python train.py --d_model=192 --head_dim=32 --vocab_size=704 --norm_place="pre" --qk_norm=false --init_std_qkv=0.0257 --init_std_o=0.00607 --init_std_up=0.0257 --init_std_down=0.00303 --lr=0.00152 --warmup_steps=200
MLP neurons of a small language model. Each row is named by its layer, matrix (up: input weights) and neuron, and shows model dimensions 80-143. Each number is 50 + 15 x the weight over its row's rms, rounded and kept within 0 to 99.
Before each neuron's rows, "fires on" lists the tokens most often at its 100 highest values on Wikipedia text that the model never trained on.

fires on: "al", "am", "orm", "el", "ic", "ot"
L5.up596:43 58 65 61 55 27 64 54 34 62 09 50 35 60 42 17 58 45 70 48 54 75 65 59 54 54 26 60 48 57 62 42 33 54 59 40 51 61 59 60 41 38 53 56 49 33 56 56 47 47 79 63 13 45 75 44 49 37 50 21 76 57 50 44

fires on: " t", "-", "/", "°", "ater"
L5.up243:50 68 51 41 45 38 28 60 46 52 26 65 48 47 25 75 34 59 72 69 57 53 25 36 64 61 37 48 64 66 53 23 60 36 64 56 67 52 46 78 46 49 48 55 54 25 60 52 58 55 50 51 20 58 39 53 60 36 54 38 37 19 58 46

fires on: " c", "on", " f", " and", "er"
L5.up35:89 49 26 72 50 51 45 58 48 76 50 54 74 51 48 69 63 74 30 46 24 51 47 41 42 68 20 61 77 55 78 43 51 50 48 45 45 70 37 49 33 42 52 42 33 57 73 44 54 47 61 51 66 46 28 56 70 47 34 36 48 50 70 21

fires on: "art", "c", " (", "\n\n", "an", "i"
L6.up550:68 23 77 59 66 26 35 68 46 62 38 47 44 35 33 60 33 34 52 39 56 32 53 43 74 61 61 76 65 52 68 70 51 40 54 49 70 36 75 53 47 56 45 51 47 29 49 37 44 47 59 84 21 45 52 54 58 65 69 77 48 53 31 50

fires on: "m", "l", "ch", "ation", " m", "k"
L6.up699:52 45 44 76 49 33 58 61 58 37 41 47 87 43 33 53 69 64 37 39 41 43 63 56 36 62 49 38 50 49 46 56 35 41 80 23 61 21 34 67 51 61 48 55 47 52 58 52 14 72 49 48 30 69 57 79 39 31 48 36 35 51 50 56

fires on: "an", "a", "h", "ang", "r"
L6.up534:64 40 49 24 31 75 37 62 28 57 68 73 35 75 73 57 63 51 57 44 21 30 38 63 33 56 74 61 34 26 45 53 64 61 56 43 26 63 75 63 31 60 66 56 35 60 39 50 59 57 52 65 56 33 51 52 49 49 50 65 25 62 18 49

fires on: "ol", "on", "art", " of", " al"
L6.up184:39 46 26 73 76 61 55 36 45 55 56 59 27 41 50 54 52 40 47 52 46 45 38 74 81 43 36 47 59 30 31 46 54 45 45 63 68 32 37 29 62 47 66 45 17 56 66 77 40 46 13 50 45 24 71 29 53 42 62 51 37 54 75 57

fires on: "im", "ing", "th", ":", "ar", " ex"
L6.up378:59 35 26 34 63 76 62 62 49 55 37 62 44 52 56 72 35 55 57 46 45 52 46 50 32 38 35 55 52 32 74 43 63 54 45 26 37 73 44 58 42 41 47 69 70 47 63 41 38 77 55 57 55 78 77 48 64 63 43 34 17 20 27 48

fires on: "en", "ed", "s", "ong", " C"
L5.up433:49 42 34 58 35 71 57 92 56 50 38 69 41 38 68 52 08 60 84 73 46 72 55 65 47 61 73 65 30 53 51 46 74 53 35 67 36 35 35 43 48 26 69 52 66 46 54 70 27 51 55 32 54 59 88 26 31 58 67 51 53 57 52 58

fires on: "y", "ent", "if", "ep", "ub", "en"
L5.up217:37 42 21 23 60 61 42 67 41 47 21 62 14 60 43 69 73 29 27 55 26 67 47 70 57 49 63 32 73 19 61 49 51 66 39 45 45 63 42 86 61 60 54 35 02 52 38 48 46 84 45 42 47 50 58 22 63 54 64 33 75 48 68 66

fires on: "ec", "ing", "out", "ar", "us", " o"
L6.up120:83 53 45 22 21 41 66 40 49 60 42 45 43 56 36 51 36 75 59 53 29 43 47 56 41 40 63 78 61 05 68 46 59 49 30 10 80 44 76 70 51 35 36 52 58 27 50 67 54 71 41 39 63 39 83 33 45 56 38 62 31 58 61 63

fires on: "ic", "at", "ish", "n", "iz", "e"
L6.up660:42 34 53 41 32 34 77 48 30 29 47 41 61 31 56 64 41 39 44 40 31 50 38 52 66 57 55 45 40 29 50 60 67 32 81 66 51 72 61 41 62 81 50 62 48 28 48 36 49 37 55 53 52 45 36 81 45 92 66 38 61 31 54 03

fires on: "e", "ic", " s", "ing", " p", "t"
L6.up40:40 49 50 81 55 45 62 35 46 39 51 61 40 39 54 28 46 32 52 42 49 39 63 34 69 76 45 38 33 39 62 37 65 21 53 60 52 59 52 77 56 26 50 51 27 48 72 32 63 34 61 62 60 48 61 35 64 71 53 59 41 35 32 16

fires on: "am", "ru", "y", "ly", "er"
L6.up732:72 41 70 32 51 57 30 51 65 25 62 60 46 34 77 37 55 28 61 80 80 65 47 79 59 46 59 49 69 56 42 50 39 43 26 56 64 47 54 35 51 47 52 60 24 50 55 46 43 35 75 30 60 50 32 39 41 46 49 43 26 52 46 49

fires on: "t", "g", "f", "out"
L6.up712:54 28 34 43 46 32 48 62 68 81 53 33 47 48 79 31 55 45 29 64 36 53 41 46 48 75 64 43 44 52 78 44 60 10 50 46 49 39 55 30 42 66 27 59 49 69 67 51 78 92 57 50 71 46 49 59 43 70 37 67 80 26 23 59

fires on: "ing", "e", "am", "an", "c", "in"
L6.up215:35 92 51 47 38 70 37 63 54 18 36 72 63 77 34 45 83 49 67 36 69 52 63 52 52 31 28 46 61 37 65 47 50 57 62 50 63 13 61 42 54 44 57 53 36 55 53 52 42 27 58 62 58 64 52 61 51 51 35 56 40 70 34 57

fires on: "ist", "her", "ent", "end", "op"
L5.up667:29 69 44 42 28 65 56 85 42 46 58 58 37 56 53 62 39 79 57 43 80 49 48 30 51 36 71 60 68 21 67 57 35 58 35 21 37 40 65 50 49 24 64 37 45 33 64 60 61 41 71 48 28 19 30 65 27 56 41 33 49 66 52 51

fires on: "y", "ile", " which", "at", "n", "re"
L5.up474:55 45 45 50 62 50 53 68 05 49 84 69 52 69 63 63 48 25 43 44 58 51 44 39 33 37 33 49 42 41 66 56 37 42 39 81 65 43 47 68 42 49 39 49 40 74 47 30 51 40 74 40 49 66 30 62 35 10 75 70 48 51 45 42

fires on: "t", "igh", "at", " al", "r"
L6.up520:61 60 26 41 53 48 61 28 62 45 41 64 47 39 74 39 38 49 44 64 37 26 62 32 52 29 48 20 59 53 49 59 55 65 56 79 67 36 78 63 69 62 33 35 42 65 18 46 43 61 32 33 49 37 75 58 75 54 42 34 62 54 60 49

fires on: ",", "at", "c", "s", "f", "es"
L6.up182:62 61 57 59 79 62 39 49 43 59 60 37 33 42 57 48 50 60 64 47 41 73 76 29 45 62 45 53 15 33 37 45 57 70 38 39 45 35 63 32 60 51 21 59 33 77 36 54 32 38 56 37 44 53 47 46 44 79 71 43 60 52 36 55

fires on: "um", "im", "em", " ", "igh"
L5.up485:73 43 43 25 27 42 40 60 53 66 22 62 48 50 34 91 41 51 64 49 49 37 65 49 51 30 44 52 69 50 25 50 51 30 44 45 46 37 40 48 53 23 72 42 44 62 63 57 41 51 37 44 44 47 68 40 99 77 39 60 69 34 89 57

fires on: "1", "ain", "8", "y", "re"
L5.up233:33 48 50 49 44 32 60 30 53 23 46 65 59 52 58 46 37 39 44 62 49 56 57 55 50 66 50 47 52 61 53 60 65 45 61 77 58 51 50 48 34 39 66 63 39 55 43 42 31 53 60 64 54 46 50 69 59 44 47 69 69 57 51 32

fires on: " g", "ing", " se"
L5.up553:66 25 38 40 36 68 77 45 36 46 24 35 49 40 64 59 60 68 63 64 59 20 40 77 84 67 23 57 76 63 51 39 44 55 54 34 55 67 41 65 51 44 64 76 33 53 47 29 42 54 51 22 41 68 42 60 37 39 52 39 38 45 67 56

fires on: "ary", "c", "b", "u", "ff", "w"
L5.up408:46 63 49 61 42 82 46 53 46 26 80 48 35 44 76 51 53 70 60 58 09 44 50 40 72 59 55 50 60 55 49 46 36 35 65 59 47 45 60 38 20 31 31 75 71 35 42 50 43 44 68 50 36 18 44 32 38 59 49 51 66 50 42 46

fires on: "is", "le", "y", "e"
L5.up77:66 91 37 66 62 13 61 54 54 44 40 29 72 47 53 49 49 42 70 59 39 31 49 60 47 61 50 48 55 37 45 53 44 58 46 43 40 55 69 43 67 36 35 40 68 77 50 45 59 59 44 63 31 72 32 73 39 31 55 53 43 48 52 60

fires on: "ct", "ac", " ", "x", "it", "il"
L6.up371:36 37 64 40 39 52 48 86 58 48 32 60 25 65 56 64 92 70 62 62 34 51 42 51 54 36 52 76 52 61 60 73 42 71 41 33 49 18 48 38 41 32 51 54 63 38 67 29 48 45 43 72 45 44 55 69 42 51 57 28 52 78 53 31

fires on: "ing", "le", "pl", "s", "act", "an"
L5.up55:29 26 39 15 81 61 37 69 43 30 51 61 55 34 70 25 81 65 57 42 59 62 57 29 67 38 44 42 49 43 62 27 59 82 22 58 85 54 72 55 81 47 38 89 25 26 53 41 43 48 20 81 42 41 71 47 56 37 34 64 62 47 51 45

fires on: "n", "b", "at", "c", "u", "w"
L6.up297:42 64 49 43 54 35 20 56 43 41 47 51 43 55 66 61 51 47 71 51 51 24 52 60 99 47 23 59 38 45 27 59 60 49 57 73 81 47 41 69 56 59 39 38 73 31 48 68 58 26 83 41 51 30 51 46 21 52 39 59 47 32 55 48

fires on: ",", "s", "c", "h", "ir"
L5.up62:66 51 51 39 86 76 40 70 60 50 70 37 16 52 55 41 43 54 31 57 47 56 36 31 43 59 39 52 48 53 30 43 62 34 25 72 58 47 44 41 15 52 70 78 32 57 41 56 49 76 52 28 39 50 33 65 34 63 41 38 77 54 47 63

fires on: "ow", "t", "w", "s", "at", "ie"
L6.up391:42 32 31 36 75 38 50 58 48 49 66 42 41 51 62 44 78 32 64 31 88 77 37 59 49 28 65 54 46 32 46 51 51 11 58 46 48 73 60 32 66 64 28 61 24 38 65 76 50 71 44 73 76 51 55 51 62 34 67 38 59 31 34 42

fires on: "r", "d", "ers", "f", " g", "in"
L5.up545:33 51 29 62 66 56 36 59 47 27 45 25 52 72 81 38 58 88 56 52 56 19 30 57 73 44 32 62 40 61 42 62 49 46 45 65 30 56 56 53 16 55 48 64 73 49 73 36 31 53 39 32 35 47 42 33 35 22 52 56 48 29 63 46

fires on: "p", "ic", "ir", "ur", "or", "et"
L6.up261:64 56 38 40 69 38 37 70 49 48 61 70 47 25 30 43 70 35 34 30 11 51 71 38 52 30 19 55 52 09 65 58 50 55 24 63 61 38 64 45 63 41 76 45 46 75 54 41 57 74 46 20 51 65 65 52 59 64 46 54 61 61 28 42

fires on: " |", "2", "ch", "ation", "ite"
L5.up719:37 59 57 33 67 23 46 75 41 39 55 40 78 68 35 63 42 50 50 38 18 46 32 54 52 74 28 47 60 42 47 48 76 42 67 60 79 38 43 61 35 44 37 49 46 52 76 35 49 59 71 51 40 47 59 49 14 22 81 53 42 31 50 72

fires on: "g", "an", "h", "sh", "ord", "et"
L5.up182:71 48 69 14 48 69 37 53 31 75 57 64 48 71 48 31 52 29 41 71 25 71 53 56 05 42 71 43 69 66 51 65 44 45 36 54 47 49 65 41 47 24 60 54 42 60 56 48 30 51 39 61 35 80 59 83 55 28 31 82 60 36 28 20

fires on: "if", "l", "c", "u", "il"
L5.up144:52 56 88 51 35 37 44 44 45 49 68 37 21 71 64 67 52 44 77 55 67 40 42 57 69 36 44 43 39 70 64 44 43 49 63 66 51 66 55 61 61 46 41 57 43 76 60 46 45 80 55 56 58 33 35 38 74 36 63 79 68 44 39 49

fires on: "n", "m", "im", "as", "um"
L6.up93:38 42 42 68 65 55 41 53 30 40 74 47 38 68 53 66 29 46 30 58 44 34 57 43 59 21 57 47 49 41 54 50 35 52 89 98 42 50 46 63 57 63 53 53 67 50 44 70 51 62 68 39 41 60 71 82 23 66 42 45 22 52 49 23

fires on: "n", "b", "ff", "9", "et", "el"
L6.up743:63 42 46 38 61 49 47 63 14 55 52 78 29 45 55 59 32 52 60 52 38 24 54 58 58 49 46 65 70 58 63 63 37 32 52 46 62 69 50 39 54 69 38 15 74 59 62 59 56 29 65 31 19 66 40 44 65 63 40 50 77 39 64 81

fires on: "re", "he", "e"
L5.up509:34 72 50 48 60 55 67 62 51 57 64 36 19 62 34 51 23 64 40 45 20 77 65 41 47 48 48 37 47 51 57 50 48 48 33 56 58 55 58 59 46 59 64 58 56 37 53 37 37 94 62 44 49 48 49 24 50 58 35 64 71 70 43 67

fires on: "inal", "m", "ber", "n", "ction", "ent"
L5.up139:91 48 44 65 37 12 53 43 36 36 65 24 44 52 50 59 50 50 46 60 57 15 52 66 32 35 59 47 46 55 69 39 62 47 71 90 43 50 52 54 42 65 70 36 62 37 54 64 73 59 64 58 34 55 61 38 34 58 17 49 60 18 59 38

fires on: "it", "en", "l", "ed", "ent", "h"
L6.up377:37 56 51 62 55 57 54 73 48 15 59 74 56 47 65 47 46 46 72 64 43 33 63 47 54 55 48 51 47 26 46 35 39 72 43 76 58 16 70 44 64 55 41 56 51 26 20 60 56 49 35 50 33 39 53 44 29 11 40 44 62 28 71 66

fires on: "c", "en", "g", "ep", "r", "st"
L6.up414:39 46 38 67 51 68 50 63 46 36 67 42 51 59 52 45 43 40 56 50 24 43 29 52 28 30 63 52 50 42 39 57 63 45 37 70 34 44 62 42 31 41 36 47 67 53 58 61 76 67 47 30 47 43 48 51 29 48 42 78 58 44 54 44

fires on: "e", "j", " de", "le", "p"
L6.up490:42 66 51 61 51 38 91 68 30 58 63 38 77 37 57 33 61 20 67 47 37 67 68 39 52 53 66 72 27 48 44 34 55 40 34 48 43 49 60 33 59 28 34 52 42 49 61 83 28 38 57 51 48 32 45 62 54 25 68 61 55 58 63 40

fires on: "ed", "en", "o", "ased", "t", "et"
L6.up529:54 37 50 79 53 68 42 56 57 15 63 73 38 40 41 47 65 31 49 72 41 58 61 55 48 35 42 58 37 72 48 48 48 52 20 49 37 21 48 38 42 46 52 56 50 55 29 61 78 32 60 58 59 52 39 43 55 44 51 45 77 55 59 71

fires on: "j", "g", "s", "ong", "v", "ru"
L5.up728:30 58 58 56 34 31 52 86 45 67 46 60 34 66 73 49 27 78 41 37 52 69 50 55 49 45 64 46 43 54 33 56 40 27 27 54 35 76 31 42 39 27 56 47 55 30 53 50 29 58 64 18 67 31 59 47 58 34 56 37 62 49 50 41

fires on: "ot", "il", "al", "ut", "ual", "l"
L6.up491:43 55 61 52 72 72 49 63 21 53 40 28 54 52 55 25 67 66 58 63 56 79 65 51 51 38 58 55 50 63 57 33 54 37 44 37 25 57 50 69 33 31 44 51 42 33 68 64 37 63 40 41 10 58 39 49 20 29 46 34 58 37 34 42

fires on: "oc", "c", "p", "am"
L6.up671:49 59 44 50 35 28 55 60 52 41 37 43 62 61 55 34 62 41 32 52 55 45 55 41 39 60 52 67 64 72 57 56 61 53 22 43 45 35 56 68 41 51 59 44 16 22 63 61 61 41 28 41 53 48 10 40 67 56 59 84 40 65 57 65

fires on: "e", "p", "ol", "or", "-", "at"
L5.up714:48 83 32 63 54 76 66 39 49 52 51 53 74 53 15 27 41 47 27 55 20 71 62 44 59 40 45 88 40 08 61 56 62 46 56 48 58 31 43 63 74 36 38 50 62 55 48 48 44 38 56 57 49 77 55 53 79 41 73 40 50 33 44 65

fires on: "-", " T", " A", "t", "al", "on"
L6.up541:54 34 47 38 41 58 41 58 46 54 50 65 60 49 59 52 24 85 50 77 46 72 58 49 47 40 31 49 52 49 33 53 37 22 32 65 11 47 32 57 52 57 38 77 68 50 43 36 48 64 37 75 36 52 53 38 48 66 33 82 74 28 37 63

fires on: "n", "en", "le", "k", "orn", "o"
L6.up572:52 37 28 55 50 86 61 85 69 18 66 67 61 50 26 46 46 44 50 70 52 41 46 68 51 39 39 73 38 56 40 37 29 57 38 55 73 41 35 83 79 71 52 58 49 49 63 82 40 40 40 34 08 67 53 52 40 24 59 70 14 40 40 51

fires on: "2", "t", "'s", "e", "i", "sh"
L6.up606:33 65 36 44 35 55 80 57 44 58 50 53 59 52 30 46 33 73 57 44 27 66 63 45 55 72 54 35 52 34 45 54 37 64 71 61 41 50 67 55 32 46 48 80 30 44 59 44 75 90 44 45 83 38 69 54 33 69 45 23 41 57 56 66

fires on: "us", "c", "le", "ing", "en", "it"
L5.up626:51 71 50 58 53 99 33 75 65 44 57 53 54 48 55 33 69 51 45 18 47 54 47 53 61 30 18 55 43 43 53 44 43 53 36 50 54 53 57 20 69 25 34 57 57 36 49 29 44 46 61 64 47 36 81 30 52 30 48 27 62 42 35 39

fires on: "al", "h", "en", "b", "g", "ar"
L5.up191:56 47 77 58 35 67 45 51 46 46 55 44 39 31 24 67 39 60 52 63 18 18 49 71 49 51 81 60 44 25 69 44 37 50 46 29 55 61 33 59 75 51 32 68 71 72 52 81 32 69 40 58 48 39 54 65 65 64 27 47 35 53 33 48

fires on: "z", "u", "w", "n", "in", "g"
L6.up586:47 57 54 30 61 68 42 63 64 69 52 59 36 42 38 46 69 25 19 30 40 77 55 74 50 47 51 60 48 36 81 58 56 54 72 46 43 44 47 50 45 54 56 46 66 60 46 57 37 57 29 37 44 46 33 58 26 54 46 40 31 43 45 44

fires on: "an", "e", "ian", "i", "n", "ic"
L6.up722:53 53 45 36 58 08 18 48 53 47 48 60 37 50 25 30 71 30 45 46 35 26 60 44 41 46 46 49 82 37 68 71 61 37 63 35 51 62 37 67 45 64 66 60 46 30 31 46 66 55 72 60 23 55 59 55 71 59 50 65 62 37 54 42

fires on: "le", "ress", "it", "in", "g", "ch"
L6.up498:31 49 34 53 62 88 53 65 48 44 43 39 33 59 33 44 69 64 56 52 29 74 62 38 54 52 59 46 18 52 67 43 39 67 28 65 65 45 32 34 61 18 33 42 38 62 66 50 81 57 63 78 60 29 76 28 41 43 33 39 40 46 49 29

fires on: "ion", "im", "ision", "em", "ation"
L6.up399:48 47 58 22 26 27 54 49 66 35 40 43 73 39 44 93 49 55 53 65 29 49 61 27 56 36 39 57 63 87 69 34 56 31 58 31 59 47 47 50 34 51 44 27 72 74 32 43 45 66 38 34 58 67 44 48 48 69 35 57 59 51 43 43

fires on: "is", "i", "op", "ol", "ist"
L6.up186:48 99 35 46 67 56 37 36 63 45 45 51 43 56 52 50 46 60 51 76 49 57 34 33 51 20 26 60 55 07 57 50 23 37 51 42 35 45 81 33 28 46 42 50 41 32 35 37 60 55 52 46 15 33 53 52 32 56 69 49 32 72 73 78

fires on: "u", "o", "ou", "w", "ial", "us"
L5.up45:38 62 57 64 64 44 38 68 25 50 50 44 46 80 47 54 33 61 55 54 64 38 34 43 60 66 40 90 42 56 41 46 59 45 02 73 90 51 29 35 53 29 40 54 27 48 42 19 51 60 43 40 63 56 56 30 77 56 35 66 49 58 37 72

fires on: ",", "1", "ce", ";", "k"
L5.up8:69 44 14 60 43 44 69 37 43 58 61 48 32 36 41 39 34 35 40 69 27 66 52 48 57 36 39 77 55 37 29 71 76 52 53 58 41 35 68 27 62 43 59 37 34 50 58 63 39 62 41 27 42 60 28 68 50 52 57 42 48 62 43 74

fires on: "en", "or", "e", "ra"
L5.up730:38 49 26 43 96 59 58 68 47 41 58 41 51 44 34 53 44 89 42 63 34 64 77 25 29 61 40 77 57 25 71 48 48 23 72 51 47 44 36 48 51 23 56 53 39 55 62 31 53 59 57 59 78 45 50 70 69 51 43 36 37 58 63 54

fires on: "ri", "ra", "n", "o", "j", "us"
L6.up47:53 59 33 84 31 46 41 45 74 56 51 46 68 54 58 45 44 61 65 57 76 45 24 60 64 50 52 80 48 56 57 29 47 37 38 47 85 33 53 33 16 44 39 51 31 42 43 59 41 63 44 81 51 39 65 51 20 42 46 57 53 69 47 65

fires on: "ed", "ant", "t", "us", "en"
L5.up103:78 39 61 93 44 48 51 34 19 42 44 58 46 48 63 53 38 24 15 54 58 43 58 94 17 30 72 41 25 47 52 59 37 32 35 35 66 29 39 57 64 37 42 40 55 58 31 42 77 24 43 56 46 57 40 44 68 28 46 66 53 51 66 58

fires on: "b", "al", "in", " (", "l"
L5.up349:49 40 78 52 15 27 63 46 62 49 74 64 36 43 40 52 40 66 41 66 25 45 47 63 66 64 40 03 46 39 54 34 56 47 47 39 50 47 51 53 41 42 47 41 83 43 41 65 46 48 38 67 56 31 39 35 66 69 67 41 48 36 47 37

fires on: "ur", "er", "el", "ul", "ir", "oc"
L5.up266:73 75 27 57 38 52 61 30 56 36 59 50 22 66 35 62 62 42 47 08 36 40 51 58 41 61 48 52 67 31 68 42 55 55 57 54 29 58 37 40 62 44 63 52 51 56 67 47 72 64 37 47 32 51 77 64 57 58 61 51 73 40 20 56

fires on: "ic", " j", " p", ".", "n", "j"
L6.up173:50 46 64 55 60 29 49 46 50 52 49 75 37 48 68 69 54 68 63 50 36 32 63 39 54 45 56 29 38 44 52 56 80 31 59 61 81 75 44 48 63 40 57 55 64 31 75 34 60 33 44 49 22 54 47 73 36 60 54 40 48 36 33 55

fires on: "o", "ed", "c", "ro", "e"
L5.up47:85 45 64 55 43 66 44 62 49 28 52 74 76 74 17 48 68 49 34 60 42 43 45 33 53 72 51 48 36 29 10 13 73 20 49 55 39 37 50 72 41 37 62 55 35 67 38 58 77 34 53 61 60 48 39 55 26 54 46 48 73 20 38 75

fires on: "th", "er", "en", "ight", "e"
L5.up330:37 54 45 53 57 88 82 64 29 43 68 44 49 38 25 66 63 48 71 56 40 57 57 52 26 19 36 37 50 53 49 60 39 42 58 67 75 36 48 52 39 20 56 59 41 62 58 20 41 58 54 32 32 55 29 54 71 68 41 24 72 45 50 27

fires on: "uring", " a", "w", "or", "f", "u"
L5.up415:69 67 22 36 29 61 50 59 42 42 55 50 61 57 65 33 64 43 54 69 47 57 47 60 60 45 30 37 86 61 37 69 50 55 69 38 51 73 57 24 26 50 49 57 84 36 74 49 47 77 77 26 26 37 63 32 54 52 49 39 41 44 63 60

fires on: "u", "en", "iv", "w", "et"
L6.up12:60 49 56 54 44 54 26 57 35 41 43 60 40 62 55 39 60 68 42 58 46 68 62 60 71 44 41 70 38 84 78 56 17 40 69 50 52 41 57 43 41 30 37 89 56 72 54 52 29 53 55 32 38 50 66 48 45 61 44 35 49 55 80 57

fires on: "n", "ent", "-", "e", "or"
L5.up78:60 36 33 57 49 49 58 37 38 48 69 25 50 78 52 45 47 40 61 56 60 52 85 50 35 50 50 41 66 56 52 54 54 33 35 57 49 71 29 36 80 23 68 30 48 65 51 71 61 33 44 54 36 56 71 47 30 38 16 53 20 31 45 30

fires on: "a", "o", "t"
L6.up412:69 24 51 64 34 44 67 52 63 47 73 52 43 56 38 33 77 43 41 49 61 43 57 31 42 54 74 59 34 63 43 26 72 24 44 22 25 58 65 59 77 47 51 50 34 49 43 30 77 47 57 66 36 67 42 23 65 72 53 49 52 54 58 75

fires on: "y", "ew", ".", "ign", "ect", "ay"
L5.up523:36 43 40 39 42 59 38 36 47 56 42 19 56 56 46 53 47 46 42 79 61 59 71 48 74 22 56 54 36 35 84 49 35 57 53 58 54 63 53 45 62 45 89 35 34 47 82 43 48 51 42 60 54 50 77 78 47 59 42 89 43 72 36 46

fires on: " ", "g", "c", " |", "z", "x"
L5.up483:41 34 45 55 47 70 40 63 52 53 65 52 19 44 43 54 98 26 52 33 18 52 44 41 60 42 64 86 52 54 65 73 73 45 49 41 44 43 47 51 31 53 62 42 63 39 47 76 57 53 78 51 34 38 54 40 40 40 52 48 42 45 64 18

fires on: "ut", "ed", "c", "ased", "oc", "ar"
L6.up152:57 47 34 41 61 75 42 54 62 34 31 42 36 55 55 22 58 71 42 51 49 50 55 37 81 40 50 70 46 38 74 50 44 45 44 48 35 42 49 43 13 25 49 42 24 37 42 84 76 35 62 51 53 19 32 29 64 33 36 53 26 57 43 56

fires on: " S", " C", "-", " c"
L6.up459:70 56 28 60 54 63 42 58 46 26 54 38 43 32 44 24 59 68 56 57 42 50 49 80 59 61 69 59 33 31 67 52 84 49 52 52 53 47 31 40 42 65 88 59 37 38 62 54 59 63 59 42 35 41 32 38 28 46 46 74 47 49 34 38

fires on: "y", "en", "er", "on", " first"
L6.up241:33 52 49 33 56 33 42 69 29 37 09 36 40 31 50 36 56 41 29 65 45 77 70 48 29 47 54 36 58 54 52 67 43 48 46 60 31 25 11 48 24 80 57 58 39 53 57 56 63 65 62 44 51 41 48 52 52 41 72 55 39 42 49 49

fires on: " re", "re", "n", "o", "om", " ex"
L6.up221:40 51 30 59 57 39 51 73 45 45 55 70 71 57 25 46 36 21 59 45 50 28 35 57 65 60 20 53 64 60 45 48 16 35 46 68 37 52 33 61 68 44 44 69 29 83 55 33 47 74 52 58 47 61 57 45 41 31 48 49 41 36 62 32

fires on: "le", "b", "ut", "is", "."
L5.up727:68 77 37 53 36 24 31 59 51 77 61 67 52 53 44 51 53 39 48 67 37 35 47 44 49 66 46 52 40 67 32 51 54 55 43 50 73 32 70 37 31 15 47 38 39 49 26 23 48 42 51 29 23 58 63 74 48 66 38 49 34 29 44 74

fires on: " f", "ec", "ir", "if", "ur", "er"
L6.up319:76 64 21 54 35 57 37 64 45 65 64 62 53 64 26 35 27 44 51 38 38 39 54 48 50 68 43 23 68 58 65 53 49 83 69 58 58 45 57 47 42 28 62 70 31 55 87 55 47 60 76 75 31 66 43 50 56 46 55 48 50 40 75 82

fires on: "t", "g", "at", "on", "us"
L5.up431:45 42 24 55 35 32 71 43 34 59 48 59 53 39 63 50 63 49 60 45 28 67 60 39 69 38 34 27 54 21 33 70 69 19 30 59 40 66 62 36 64 72 25 28 48 51 52 60 56 67 39 64 66 62 80 38 83 50 47 50 74 33 23 72